{
  "num_hidden_layers": 9,
  "hidden_size": 640,
  "num_attention_heads": 5,
  "num_key_value_heads": 1,
  "head_dim": 128,
  "intermediate_size": 2560,
  "vocab_size": 16384,
  "hidden_act": "swiglu",
  "norm": "rmsnorm",
  "norm_place": "pre",
  "norm_eps": 1e-05,
  "positions": "rope",
  "rope_theta": 14100.0,
  "rope_fraction": 1.0,
  "qk_norm": false,
  "attn_scale": 0.0884,
  "bias": "none",
  "tie_word_embeddings": false,
  "parallel_block": false,
  "init": "trunc",
  "init_std_qkv": 0.0224,
  "init_std_o": 0.00527,
  "init_std_up": 0.0224,
  "init_std_down": 0.00527,
  "optimizer": "muon_variant",
  "learning_rate": 0.0108,
  "lr_mult_down": 1.5,
  "beta1": 0.9,
  "lr_head": 0.00439,
  "max_grad_norm": 0.5,
  "warmup_steps": 200,
  "schedule": "wsd",
  "decay_fraction": 0.642,
  "decay_shape": "linear",
  "final_lr_fraction": 0.0,
  "batch_tokens": 131072,
  "max_seq_len": 512,
  "doc_mask": true,
  "train_tokens": 1244000000,
  "max_steps": 9491,
  "dataset": "wikipedia_en"
}
MLP neurons of a small language model. Each row is named by its layer, matrix (gate and up: input weights; down: output weights) and neuron, and shows model dimensions 240-495. Each number is 128 + 32 x the weight over its row's rms, rounded and kept within 0 to 255. Numbers have three digits each. A neuron's up and down rows have the sign that makes its largest values positive.
After each neuron's rows, "fires before" lists the tokens most often just after its 100 highest values on Wikipedia text that the model never trained on.

L5.gate1092:081097110068084147103164107187137152151147138116123112135099126113095172069125190140164145090097096130102161209171119173096173155152109149113119133163110138169120115144086116113141089088117059132114142102173134112122112117093137124161177099085155120157114141116103142097166142171104134073166111062163157157074115213183035111119105124202086132145127091138130091152108202158102113206159190162132126094162126079151127131130135130158175093048071103123094126078104091166063097101124106190140134076100148136137130168089120113183117163079136107154123182127114134102088142134122132149118111141162104086092143150098059151111153089130214076132110159131123168091174040116119087162149158155141120177160134089130186149179160152115185155185153124136121157138104115115095129142149159
L5.up1092:128164075085144138160135105135124146109134144160100122180110163120122173108060146147124118145055152106100114161091087102088158138162149185145119142198157127140071131115112115130143142083127086166127114143151060104087148149038137099155131079151145112095162145083132130093126123123103158095120119068127137111167131133134119145136131152124087150122171146098189139139155115113134125163161140138163185054138167070166138081106065111083145106079113107085062092107128129207131112149121151194101127127067105088186188147136158102148127122137175169116104155173124157172144169167104131128133112076106121117128099130156123112089147149109099094110133122141075072135150084055125182136150126116164163128116104064158101149142137121074194119108171130121121168160141122086138141106178151
L5.down1092:137110119095089091140109144111149145098171148135155098143091075132109165090142147114107149159120168152128126100074122178115143103143180127064143139123139103139043088100121150147112127127116121118142127138100089122146164195090123133136106092140120142096087153117124084080141150157153128133118082126056178059130167110141170133116100159141106112120107155125157092042142061145143175180171077125106134135072092087123171143147121134157184134112102147125156170090112169152110163094091124147106147101127111148143171108200176144132134140111148180158068162156131132113139095170136126193132074137090122089091206094111124107149158147091099163108080091109086153130126067114079121092105104066126158112132075117062073127150225126139128158196234094174121149161111160071134143121165120
fires before: " in", " by", " at", " on", " of", " from"

L5.gate1464:098113135096106120114192099131125157137189156137054113117113161111156153168100182118103111131143148192162096155170143182084109114100086119101129074126083139135129108082118128152161127119054146206121120137133073129156173160132129113136158123143139149090124205187159082141060103165122051120115102094118155166127101087093125154136078167139158128084100169122077100154105137100148077075087161055070116131225169129119133125123207111104120140173119104098102129110133121088112084102126150151127097097132116087079091114103162126032098128162132118152168142066109192143123121154132141119110114113161110160134102154122099134138094092126153153127149101069142098062113183148153101171095133139113129133106112171194142162137129107119132115138185116123196082119075171152142089088131103
L5.up1464:149122112082188173047130066132101081147133213068117088183146128130095130126136209153137093173167157138160146133149103080126138109100139131121145105142153183096114120031210096140054145105099082104151122156108114181085139143122194159160162112171125133088126078127128119194151126136109123123197136111172182097091131130099125169130139133108123141167098091115155162138170115160073037190160136104104140192081117157134129123164140134144108096145140119098135105107096087150099167130169160102147072105202144095120124102145038124160090175090191145179090156169110102122125146114137106172143110173100094089098130109147076142126143105190117133190088102168146073172149131135169183171120157074128106107102117124185107139121110145128194126158151080075147154147156129147120112156124133
L5.down1464:108144158118158136176125139150125065165123124143084078225105143154117153174143118156086117084164143089179164133085109088131126095167121160104101136151122151157126153099131159175092160138126066105135091121185113137173087160139156145196116074190149179136164111162122131183123180157123152144112134137159117148148083083130081121109087113161071117119119150156126162107128092152144116114149136127120158182079127190144162139138126119156095092141139116083131180147123170114082087118101107095117112227169129089125100107164118131154138128110079109104194064176165080103141169097150087140118147117118085089188133126187116060142075159098116133106139169107154085140122119130186119150167160176115162134178152140124148131116133120129025104157110074099095181069140148078099097143142077
fires before: "|", "-"

L5.gate415:096119128140129109182157113108091154159180159152097196131101103098171173150127110174118123104120131142089142108141174152141132121129129176144136092115157080148059159126170115098126118138159135125130127166158136134080077100119091130131152094150164144145112065141108150109074169121140139115144137159128132144171107118111093105087164093132112089111117129170122160130134165119098158207139133122052137187177150178145164168132120137176143083158116150123090129164111143126125091181148179107133075119102119199125157101207138073155121150203128192158106193157172165092100093120140105134164099146080108071138118167169162114138154072103082084122153100101103080181137000113114131155149163120109154157157169157132068100166119134153138091061096116136086140164130152107125120131158201
L5.up415:151111128101091149136100144125176126139118107138097123149152175077103195088145124135157118113157156106143100129119212196151065133135053167101111119096168106171089214126134135092145101171111085149117116172164135094059104148189118147103197149179173156104101134129076106171137128183133102111101070151086100151100146084149089133131148137119142148097136135169153138106099136155141104095165168140092096189118181107139160137128106152109157132124145167069131217118134112179107125124143171100133105092126117228173166137154150125119136100131096135136105150178201102144100067116104146068127076113143047096138132123162158130121143140153096095168134070100091124095135091115124142142133200172158106126149110095084144127153186162201147094129135127175122106137172081077158134076110148
L5.down415:120155163117111087140122087116123140121169130180094151189116073082162111085120150188106111123138154095089179137200128148098148160121177124175122128155090158179084153103137156094101146204090122156098131134175145112131110146167131149158116083129151140174131103131144058119105148108162117093078108122060101049084162088159108142092152117136125113117109151117175129128079147159112137105175061105080163073117144126116170104102142142168163092206079044175121131084127150078141122102205108123083134056155135131088155118127155127197114129119153172155122130166128194137107087154138112139129146133100144105131092114119130165115144105123044136129109147085112086121169133115195185131114073068124154153117129044056067123134147120199154092141149162167134131127209123070075090088164142
fires before: " in", " on", " at", " and", " from", " as"

L5.gate2510:096255139175125087189137181121120130148166125125179150137185126122068111157123095153117051147132150153182161092143141101079144158110154115141145143090124160124074131099215114129113190152139151108144138100104121131107125164132102130189131095142136190114119086101177154111111143154098122149150192100156127068156072098086128109168126114120155154121143135107093151138175132118161168194196160111085087115133171124127180092128089107120151116167119116124116045155156135133086114100152223112126150124076120091134134121142156117094114109112092149142073125121138098169107133115091121189128062158135137160169193116064119123132196121129163109166051127102159154081106164138144140145189106097062167165138112097151151125152151137134072146084109140145138132138161151149187065089126093
L5.up2510:148165171159152087193180140111164099189112127176129127155088140116091184074188128090168140186150123161127157128079063169105058094147152120158116158142164136177109181117145127083152114122163129086069148168132136147121107155104078134154118104142102165149128146121138123146154139131163134100138124099118110178178068152057051131100183122089190114134146147119132144101126073104168157113098160109097112096184168106139152088122136128167130160157133131110143109143097088105133108077186142081087135131152073154122123122186154151103137173150105147081113121094128101093085100146071072126117129121185197091097083165093108124134141129152112172172134107111135129148132118144083180115144100087114118096156134122096125095076191140160123149125111132139134169069104117198128146128105081
L5.down2510:130214185168098092171153169095072122139172168097180172072181072150138092184134158165115095127165125129205119137090178109165146111100093147200153103078150101105153097120134173178027119080148173117142108088095118201131123128121159117140116152145182174158149118128157120141166144138085172108102102129077118119109178133102188180135101154159093159169172094124068140157126110097153106106134113174125168149133090165126119081065100106065102094102183114161178183091172112153089084109163085133137149132131095142115144187121130200111077108148092133093073103103146140107107146149119099145117134039148177119115146140162104099114161191192175109155112110159151111153127168113120114100123151106144087140141095155099177157108170142113130128117101109108169107109148157133105114104094092
fires before: " |", " |\n"

L5.gate335:128139085128180151023148149113090098148124161104115131115144138137159118066122133127150097130163125119056085139116151178087144068165134160042116173110103082099164075183159099111104176125106071193110124110121162123099112138064093135131056147102148129167080144175137162143125063115117136131124106124062142159137155128100135128050107088069153182063117199113154111161113134127114093169152068115087127143121140143149129118108095068113131104141095138118129103177123133155135100124156145130183113094134158181114131168105122105175129138104097105120162162140143083113120158147090133175128194145090145131084133128150094138107172128138150110072102105158114158172121124113128186095067107099091076178085192101156135102134100107096162143086160071172156080084094104097101202160139057
L5.up335:118096146045115090127167092121168098117153084133099128129098085124078089131112160123159081104097101130076151176097158149105161152111137191110136126133144144154114147139141127073154101162087134139177129118133113073134090109093121105095133118165177091097120064129168175163120147129139125131066054198103039130130122154196121168053105191109164171089134185083162086112138093115133144167110142091042080093163132060108124157139183146141101134126110250165103108120142100090149143130154070124084148080134089148068122105079142110120132093142120093095112146155149165091058101228135183128159113138189130112107099138087136137123165088177128132149116100101144122173115149058166209095125103150117129148099135116195161141172148155178108153101132110112113073177136113128137124198130119
L5.down335:159167206157222079146124191117160101141110154140137081068100167114148124118162142142136095148142103163152123169123092176119160108101106113178171157168117177125140127129152069110155109129139068143124053095138073102131089118125170164187128125085130099125133125113137112161178143177131074108124128133114116155134119108084094134078140096100084104135092104102165114150152165081077105151130102091100130130129116138140124140139132114144112055145138161096177108136093141169141109087140111152118128113149121121041145143110082188055149136131127113108096059151157131125145135140179113152157098083135077125134134135147154109112075093165088135111072125130131110147098102102150211142072076146141079145070111095148109128159093149098121150118160162121154143157255123163199097130132197
fires before: " |", " ", "2", "0"

L5.gate2322:064132101121132129075153091067098131146119143156150135118106183100155144149124145125129169143108099199136066075134135125147114072145211129168080103089119113160160134111159124139135149167112123099150156135160110125164097180116129127196124146127177116110088090127088109128125119087136133086112152080134154096145018108149089100053152080134147175158104143040181123122080150132115082151105136180152149072144192089117096112177133141100179050156120114136116093139088138120118176150094131145215165088115143122134108137182183171158164181129077153125180144133127101092071150191129091136183119174089153123151133123124137113131086135142144155148101127126151126099123106112151113132092151118107113096078113141090144134141116087153133133112118164135195160156191125102124137155151107
L5.up2322:152172142137157136118111058106109108099114133132089153148127108145141136123162122158152162106182086098118120126117097137150157108122129117070107114097122192118116119089154177164158099095178131100224099106049106055160148158117158136118112167139127147101105067121120075156119167136149119087164090167148147115086104144108119117107124108143124122122118180139114105148097097183109090109158149132122159106147136199137081141182106131153163157178179070060116148127151142186133196103113101153152130097092117181124116091111117148124178147111125138128155108111094162131137206133056110090120096098134083114139108134118109156152118099061126135198120160190135133052136099091216064090164094158121114062124153148182127167159143118106110153105108121122188131135117079108124095161092106
L5.down2322:111141149194121118128094156127128143170138111096187083162106113147102155130105164084105143116089179125093163121144177133144102163088118060124120148133078097140125129189178096092075144116094146108141107090166104057056147080165111145139065157094165129097133176162139121130130124172153145166137091126112131149131167177079143165159119103156171139071133174090137125101110151102115114159173020106132109137107107139092127136149095135093136198181156126117136142139150121103140134145060149087126169104122097099156150155119146158138091090128100120160104147163097133117157186086131145118111139169133112156171197193155102138153140143091072139103073121086088104179174110131147095147141130086157135164109100083115150129120124088173197117130121093142124103122103159197142135107141110
fires before: " |", "\n", " |\n", "–", "|"

L5.gate79:123162098130118200125097083134146130083160121190113163103072089093112143170157176150138062078095147113131153136150130127104112081143132125122109159118104152113082152095113136126114015123107107137171132150112096143136153170122170157118148125114180169142070163166157192103129145125067171133111117137121117153113126053162137169114141105079143133137171147107152145083116088107151110125128170156062161129068121120137173135166201101147148081121091184160168157150140125114137165124158099128114162108122157107107139105086109122191151222086151122092160103161090116116062077162120077104175133123086077161176136071102174136127121096081153153101117165178129095119155133172179058157139105083123115102152101172118140056129135146136108062151093101104178122124105133137141101111171144
L5.up79:158112163157138105129153143106152208083105137192113100146095132095078166213185128098118213077147147105087132075117100126149127098120116074119095113122072104120086192110139122077148066117113165097172133150090095121151119123148149130131139084138115107118152084162105179152155121155095150167117135154169092167157073173123148159095196156111144117097106119141103124113142109078101104148148110093092104183128169121085076134083174136191122119132111141113128143172183156126107168114115157147100128098138131170136161165131111153183115184135182134107091134101089188126049097133119099084075119167060087128143159059128098169150133174081155137122115167153106156115113196095125138064083150089190107176135150170077159159107133132148145133117098103160136178114137121184124136155130150
L5.down79:156080149132111140093136089083129078169143154070143110113131072113066089130098105102098194086147203126101107068140130158105103123163120127098123152149123098123076082120089156103135102093115131122089094128064096087181101156089155128096160149157145192132120071184152131119119159145102145124145112151083133138142159094081135163203138100146100118121158168141111119158095123129125106193160115122063072091081133115107164122108161124079130124088084093020089109169145122119120152122194140122137138094180133141111063088106148129181131125111151106136109168117155149116075132169115112131148104185119144163119153063106090104178103097097156100125169115128107127144137149142147123109082113130082131125152149128081130149110131099121112200092082145083126163121160150112143150133142108
fires before: " |", " ", ".", " the"

L5.gate2384:108111168107112102119169142101172120121131154105145097117139151073142099160080131124135174080161157167076111174160078150062148049128096112132086073138111133146149061118131187133133145146119149145045118148182103115159164123127121126174118144125141117158105132155147151137216133093150100125070158170159125160088115170135146145122112183131147116102109121094128099122138153137125116139137121068216166156136178125063075166103163132093127117138143129148134141156100067070137113141152131149099135137147134120152152092161115124192136164132116106113098107152178133166149167173100124139094156080164127144121101093203164108098128144118103095134148102133133103193109058135080129116100062099135129113133094144124097166115124131176059099104151148172148107122177113172081167133138134
L5.up2384:102114063100101084192162106102118158112118103162145155114158131140122096100130154141102162097088115083140159129078088112108144131114089124151147099115132123072201115106104129131184169171139120074170120101178166128088088110097118081084128111147121114117106130112140153126086112130122141157133122085103129097173204074083098180094093162106150134159155125072111014157232124101133101138152115121136111137162088129182101146109123144102094091086106067113121103091098059146148148089140123149204172159138192102118110086094150136125140154144108100172130124141142142082142117154171114124163170169158161172165172125174138209128137111100143109122182074136130099063179101173147065192129109102222115108188128145143164075140130068117152159066111099122123109092110146171172148111103094
L5.down2384:134050137077184054146125137149079155138137111171177133197080128135160134133106150118110156128116134120142128093077153093088160123181190119104151109167128120139173154122174142110156110148131126167113104123165139147144116146166144166167141145154133084174125149139149165115126133172140159087155132180118123112154070140099163150112118137140161120171139141093142047135131134106144117093098088120171118116104124173110060156115120135086114119157150096126135157157160137088166117146183154060149122115072123133143159139178111148147128124168172121073099171146124094183122151096122141069100125110123119148158173113200086129105152095094109104139125111143095143104088145165080187122087100065117183121119081131176122099116091107113136203111144116192145109110141148099118153135141163
fires before: " ", " −", " +", " |"

L5.gate1901:122163117129130111141092126129113130155141163113161090150148132134139150106138068174101087096124082138136147132186169135061138054106197057184150191111151168170070167141086137074113134113125095106155103131169088067134080137139103155069150107151158137127079154181101135114169145055134117118140073121064119132141139114122157142117144182133082187161127132124076108095163109089118120152143121138145171163120095127170162158097179063178154153188126121148132173093110096170147187179145123094097170121175103127136125113188070109110080111082140121127095178119063136123140099094154112061112127120110129158103119089108098159119177191125129119155144106099099117155125161129111157174116159093179140140131055110181107092130102124146098135109107162164130121139147055103127160099072122
L5.up1901:128135124086194137101079124148108102045139140176151127166136140082113126145117111137173129072116123108101162162156187156107080125085140113141105129087178097116132069118113098096112118108138044136121129131125114084161122166136123154155103103184135173174154156083103117117161158059097101128123112120139148133126126091136127116130140145203115108125133135142117122123131133118126119149189145136166162126120125105117083093105078131117101154159149116101192151181115161127153132127154189111194136095154071160105113107176118122150134134139178104125138098130129148082168108088111139122092079164125167174127088129132088218112109123181177138105115168079165080119189100175127044144119169125103099128144129132065134141134107141132158215155127156122098097085141096160118124118179164
L5.down1901:095190137084119077074135125127120167086114148117131177143096115096150154093115083068123147093097123125064150076130131144206128134120116105121153149110140125136131128122166172102158123134133084148157054080161119158075127130120125125145130135116158119118115186077142046137098179097120142069158083163125148078112175117119134142136127165195137113098181097088141143129163112118100170094092080132153129131077110162089145094095100106118192135176158134127254182116139088122145059095143088112109143166168080117130143122115138127148098123148100144165151167109115087094153136131128119132077190184124154171092043101104084113145123133124129131154155148235136101136164138174122171162113118133124046096120087107109161141126072172110131193158119105177132159168168133084125140130127078
fires before: " |", " to", " in", " is", " was"

L5.gate2485:135064089106121143129163119140087104143173135127126105186063173125138103133053122119099094088141173099093142130155111145051092113129112097119113123113099143125131109079069133146133125147147142136099100187151095106100188107112128213135085117125199193138131139156122109123094140110096112096095144130102064162134170089128067161143128135100086133138126127151137127194121153129126149118122068144173150143158161127175132162092154163103135191114094156179135125130122074093121198148104150130113131121108151140189036125108180125081150143121155149143140170143111114157176169097102117162090149148154039121113103102151147146094097116135132109150119107160108093202135068159207168113117094114105086120111080111108126085105105069179149172134111149148113107087131217146163133125110116
L5.up2485:082107070159147116106165133106151108158060110144119112125137174178087126133100110127176157181177132173135104125144089132158159157028147115155106164115118079148144183089130102143084151061098126148072089140140114094113113091202157116117127109131146098148153146115145145170180137125113096080181161088161177134140120115166185159154183192148133130142115127116141158080168165116099139148114108130040106142165071158107129113104125090103100157163149182116158158149142113099141060057150091116096139111156134114162160154137122157152120152123115120111096098123091111127140123150173111113156089151077196150143128122094158139073127119182095142101152158091088101078173145093143128165076160191127179128134135152137124125102085142114109180124140143155172166125198091117132101138106136
L5.down2485:130100098104197093154166153131065086204156124219176106160142106107078132115097133151107133104148101145169108134086142181099093164086086157070122057181167099104123151157103148110088146084153121156125137182121082145114136122148111100139191161126106072057124171178111116131113217100137140144154119185099174081121143086127133172118114121119152108157103174171153114146092134122146146174093143141089132151138093117153131091141149179114165127092175095113140199124146169172163108064096090081147132135121144126163104141157147051068103222206159118103137079187099199097120154176146122106169172112173146104093166176160155091118112082163117084105109125139103132123130096056121140121139137109171157151083096144142100127090158128119131084132101142114118193095116143134083103133088109
fires before: " |", "-", ".", " |\n"

L5.gate2146:162112108155136144131073123095134129076149138106102115119079105127150149072220107105125089159151055099094161143111113120075130180190174157127158188114109016127153143082162213114146116123125188114125116179100148107062128162158098119126111133158139150107029171106072140086139057158117121116127111096125165086124100137088212118127126126144145087102123192072132200129148115064152093128108120133159079124124158067170173137160156096161084140139140143142093180118125120145115083141179174120112103092092126142126129118111126149094088084131091163059129134116130160118089059181169062189202147130178107086073164104191101168124110149107142137147174138155173056116152098092133136143134128128092162130151123119175063100101124125120072118150128098126098071061045141134142121116114093
L5.up2146:125151099124093127171120095123102063115084088189102140128155096184134125076086109111183085108085129141107153202126146148080146080149147170134135160122125155131122160189165146179175136164106095149119124123100128142132166147108111143093113098126207140090092130210139114085183192132059142088174095080104082096149104099109139134120109140140147105125083146105095151141117132075118119175176101117058140182141135073099081105118131170106119171125108168145146154126082180128142075124155126134134099094106203104124145120130132072157123124144160119084099079116117159133125190105104050131129161116133084180129158117152168120076079116109143084150132138124156151115101091178139131105111144125123115177158113144104172128053105162139016132095151143127093100074156173130124169072077132
L5.down2146:097125102140134144124108071108173133103061086119129133145105097109115108160127122123172134114127133141150083158094104125112168066100171121104161060155133086126230107077123135207145088154175070154137122090126151093143133077115085147127124161094169134098180154150140130111130161068091132124104114103120148128137137151167129168116127108163099121095122108159114148151131142143138153097089128182102126136182180120103133141154156185132108066080155125098078106159132101116082196151111133101136143139087157100101159055093082110169096140123063156180072134137123192092086105141110127125145168120053133161095096117133125122135127129140120127094046106176112120137074095179136117170130110074112130158113090123150094116130138142085067097082147090121087101145080151119196117123178068
fires before: " ", "0", " |"

L5.gate56:106107176096152116154137093126200143086058113133102105120116125121195196120129168125151170124109138147152160172101096170105119116087107156139100165136176177098052147135105096144108092148172135072122116097123201114149116113151151119143123149086141092127148105183124142151168128165112130125119100131125102118073128150106122092076095138099114159171127103080128132126148154171161158132150143040128154180067168176166201082098128101173138153170067118112117123094158107072102105147183125152162077202126109130112119124085131144166088174140102178127146136202141156119062139101155060135157101130146195148103140137100132154205172169106117103121105159116127157138095135135157081183098139083091169098074134117124092130065138122146155169057119127110133107115099178187132092136071155
L5.up56:047124154084126108129153148147084144103126119119055103156119127175112109148128118106121068205118069059115119110105156119129175090124078130093164069151167079127171161132124154106179104133106129090149120111152095102148117162144070155139157166171174119086104133133140146165175073158080171120117076118114097108142117176147124158108144159127101167140134102134234104114104149113113098197088132109114111132100162136141106050105083093102058107075119190155162162199119095106174140142130117144163154161132150083143106124137125109127193168087175091115066139143174192129131122156121128139057159180094104130146163140151124127101140120122094148090107091157111113161114096171126163172072142123184178067133121115146147098107120135173155154121089099139142090125081051137148079092115098
L5.down56:174173142155116128206085108131101158132128107147120146155163118122118141159128130080172126111157088126124138139149149148091136125178095126119135142130156118122175072059172152131146089148169122141120118171187128091138072159093103102069154085121113101133104129130115144110080140091106122123143149093072035144150135186103075112157112085164152177077129176155125139173170113141068159092145095109175052172129132107147127115129108074106147097160124112086156213120111126181131155186086119098150134158104113085139136120173115114109051132149148126135118160156105159089080117137065107177103116144123133142104134118188154175111140057132067138046127170154156114138089140145178167146097142079153135124186109096066140166121087126104145127102138139160123112152180094113113042069144108
fires before: " |", " ", "–"

L5.gate1084:216145091122144158194182080182058141171131062129138138139112051075144175125110085165156141162158134162087103068171129117093097158182058110154139169118140117125063114104117122125156179154144127152166117168154131134149106146146079123125099136138109073120062111129176101120087114134123160137111066091063140173122161155108091132130100139153112141179089113162109101193138151166059094164133107164098142120163087074132199195142083136119087193150090175118103150209134155071156094134083133126093086109164078116097074157142111148132177101088125134121103166110207098045096131098157117094118214179046091147145091080118086127145114114170092050099124120081209088121144162112117092146131197070072122145172135109130154141105138100096129133086125147149125155122152104103145106131142117
L5.up1084:188196080140078159141067156143134123142212097152155109103120114147126134165125130166162082091118163136126099055152191125095152113120119093173064146160122106145111092091143099188149096166099172085099148131157151126072100153089124107157122059139155085122110150124151135160131111175098078197128088150136127202092146134109077138117100151131143138126151119169085124135123146083073100079124056158140207130145137128095128109097130106068097074161128167093115126136101104072101106122213140090159060088128156142117093129137142093190133078098147167112106142132171154122189108140100108121122135142103121134074107117141070103092133137163113125100080120121148132117124159109149098112136166162104134110139151160082168139165088110170177168061166134117083157096152145120150107163078120
L5.down1084:132204136121055126128140143138141132111115110165136110145138169163136134109141154164068144133213161136136118143169161149121084097153103152126165116119117097175120148133120104188113131139092133143170188121132159204112087127043086106143134108166089132157063088081115174139087113166196081118115126171110072121146148095127108171155122138175130124194132141159114119107121174143113136128099161133129088119124077107112110164111131133160122152091139159111094065175188156117094117177168134127143134097177135139084119109105218132110154052114146157086092142164156136110122090104148177114064117142155091133174107110129072045094178119149135139153098133124195102108107142138161132094088105167088195101153112142074099124152119109155157153180134119143119160107140160169100158140121078
fires before: " in", " as"

L5.gate1924:133151109075132179099046095191097122151148103153134158185157131099123121163092082121206106127098113132124117134138204121126156232126117111151182095179131115095115161141070176138147128137161150123112123138111116134139146103087168128117142066137120116083120156076113155139178129141159164141110185111172105129187155156093146101167120123087164165128101169182131135112083071118082100149145210166188145191143117154182137145155079139143162149139145113148139137104074129158173118164199198146113134166187166084129156163133098103089146101140120151164113119161133186088099117177108106165135157104108116069129144124102142172104131145160156130128120118129165184166054117144154173088154164110099140117158133123135082145130129125123055144149144128073104095181115031073133100137124135
L5.up1924:172060227112168190147099133164118103085146074129160171127143159127089140164100108077148223092140147138129112110155097112097161143129101107099142167116121115108147059167107146171117100084153131173118140126149188137137119123136152115101178087111105139109154212084118119120148121085106117097132078107136106130153177135130172128127105116064115161086107099189137138111145080100145136107168143059127150042093156173143111119124089114143153153150208168107158114099143168152152153136148137053203076167097193070169095162087126088110067100121106116125146091140092137090161148070129105113111140105132084105112156110157114121156090170160117141099155141140195160117082079221124132085114169126081176080139173122111093122122134167123104128145109058117129158100116104128156111126150132
L5.down1924:136104133135069140104123129144110108145176156231104162150142120100142184117141093132123117131197160130137133135102134123168206145155106131090115133139119055133150127119129123190136146126161172091150092119139133122166190173129141166097094131168105148156142114130065207173171208117056152093074095150114117107142145136135107077126127182121113128122123113111166090131117122121136103118092126122080158120136099158119110172082102155131138102148103150164128162092089129081121163156163175137070161137119091117144125137135140078090141066135135139133133132098202188068187144125067147149081158123132135087134161149110155101124166139111111070124132141146214157077147104178122184125136165133095156142074202118061135161088113134094131164109100082119145138138130139064116120092105154
fires before: "25", "20", "16", "14", "15", "19"

L5.gate1515:117127122094162182079083120133112140142111177050116099120151156121128136145138160137170113117173150128052118112136182152161147150100131219100128107096178156091124071092077182085195125056134106123201129119101142092106094155084123172139110090172150112115169159087118107156140118189077074144150147180122098125144155124126134147130114133087188153145100105144189141107101120151094188126131167109110069092094088115114087148090151096109154127112131066100137104113177122167076171153159108111163108155113126100101153087117158154172149140092118164110132107169100182130156155058157140126147147091133146184126127131167127114120105127173110129112146126129098066096125162094110166147134077161148091074101102118089108175114139129106202062151137122098055142107160163087106216127098101
L5.up1515:193158162147148167136090135114133129154136109149112070135101176116136152121115147088148051124171110138150128122175175131187153167095154193069121121100111150136113101170085165112171112115161110080112152096106155098086182178103146171095105135155169079038150140098134078152149136129100096189163089139167110132131129101169159132141119151129126128138141120149148139108125151157062142139114156188118073090096127121096091127099188120113160158131129120106186157106175162115130124081181075135143098100161145119122145078133147175115131134101126102116130138144101160109144149069125165138130140086141130141119125099122100063120133150230087136129131078177135101111084095117131137152106110141129123088124150127099132152129146145103112098150167102138084139128117151134120156100123038
L5.down1515:155163128135124076109134179122125083122073163142126124126125174118131141148099171147136121158091142086109161052135132142160114087110180161150136131100138129047157177104133186109174124138159102137192084086156106136101159066107181093162143199140123125172178175131135048083051176141141142138133107165147156071092121156220133139155153140078189120185087150191070109084107107122150131149098113164158122082152109102063096174118072162191139155163150106146098113159148128144134074130137146152103084142088126147093116134166134149115124124104126104134152127084160114109185199145132105082189177103102159131080129107106139151110121149110182105163133150189124165134099151062152141126117113130179059118102102083176078121166131166138113176085055113126086121098121163121156130154120165
fires before: " |", " (", "\n", " of", ","

L5.gate805:105096117143119188143085142101110146120199140107164126083120099108185141192102127108110202162109141153108104171115160118133145110114132092099124113127159176109144123151097123130086163142177078122110148135144169097069129137134129087120148135127161123203062123108131153170144087038170142131140111127055112095151114136120125123139102130116192126113185163113110114087105132178167103125128099148117187153222144165154150131106114134169089073160169156085142123177102104126150199134130114112174109166173077185135094179135152102079105108211151096203124137188126116136175150126119154170153173188131108092103188123083113071111156147177180155106127159166189164174137133131111122183168123135094163163135126099122183113110171160158149130079158090092169133158121069095119152178083039
L5.up805:181150179061124150159144125115164133103089093144121143112085074109154143118103135185098159132183097113161179125127114096112117080128175141147079136121141191103134114118187157112143133130144089199139127089165119090125102144157068154176155103117025152169138099072136136083108127096113217099154116159104153165096092114155133149131178069111144194154165111065125202166106129196171125078195115100152059115133107066106170172094149158132100134151112076134075058111097082131124146149166120166143126180080089126136124155142070150131116145150114108077129121193090075088161162118129142141183124105127138132106145104130136135129098132112165186124157169170117166148166192015161172193117176095092173091114197158131125137132131092155154128172120091149147139104106045089151135166182168
L5.down805:102150116122133158119112122184092153120121154195131095091078094155203131152095089144117182124185081134160155091143133108155090116102138155166137120127094200121113124114095119180129143147122124158131120147154114122124094116117096177137159173114077170180144101113128108117154084121131168108080100112139139179141112134177100101154106114127086165122146156137187184122138146163153101083132106088122086106140108071185133159121152106142100121134144104097140106096082097108096151169159121148091164125170079145149112103151119162200156127164121139118186039126116126123111092122062106137084136103173106106126151183116116136157091093105146200106129143089106148170122151072143185141066185175161150163164129124127147147158147101092130134130121119134189147103142081129153133150120154
fires before: "0", "1", "2", " ", " −", "5"

L5.gate2401:143164164125087110123073132115112130125139144122122158120102115136097127182138099147157129183112089076076156162178138180111088171127140066183178084148080121146182150159212181121146147089104168156121079154152182140111099149149087156102087131133074130167158169181112129128198104163109144179135113143108134111146082119131153122094102125176166167087057150145104088172102146117128125113183076094111102177167107121134168149170127125184119177143124090101078113147114160138126191150123127095086093124046124150138146034145069104065102098110107134197061154090121105155141103178154090142073112099093170121094118126115125131113108109123148117126140086090142157092130190106181111143157113109075108125156164085137092139125084183167141124065100116155113028082128105188075143132125087
L5.up2401:147153155116165118139113145159117106113180064166130169122153125193140087050154138129074162150174160047114121143198158108151138106061161148128143168128177185146126151114141148138170128175170116138134093083078162123117131111120127138063079160100143122093156157137109082178105147195117178150145132145126145078179105144124116120162175173139105141132125116105143157169118140154163146165172106150108126166140214105189131099090177124125149179094090123141106104074129125093158109150115097122138132185123146138116094124133095163099114198108151092096172058117166111134146165108126122127097121124047104171134150144084064155100184112127124094136118138158190093121144132092131165103121122101097136077115150081143120125120140132122114123123103066177159066138143146099118183174113138
L5.down2401:104149159146151130128125121106122149137114089150133108122124108131160074117143141080141108133132123143100091106101133099130121126076131168123122193108124115156090106120168207142108196137135150170101142114115167105122128120120125099099145162125130112078078155156089135156097160142120173149041129155142141111143133167126102134089088146171091093112161178118128107163135104171129156149185148125151138138147082120198162105109128131142153137161100162107134103142113133127121104148076183141202082132113104145033071090164119205098075073141082104111093138197125140119106119088111120110056128160168142192155080116142064173100146128100128190124173196158142148141160138151060117103168143190117120092096101122121084164142119147136154124138083124151109075183142176092181104157125109
fires before: " ", " (", "R", "36", " |"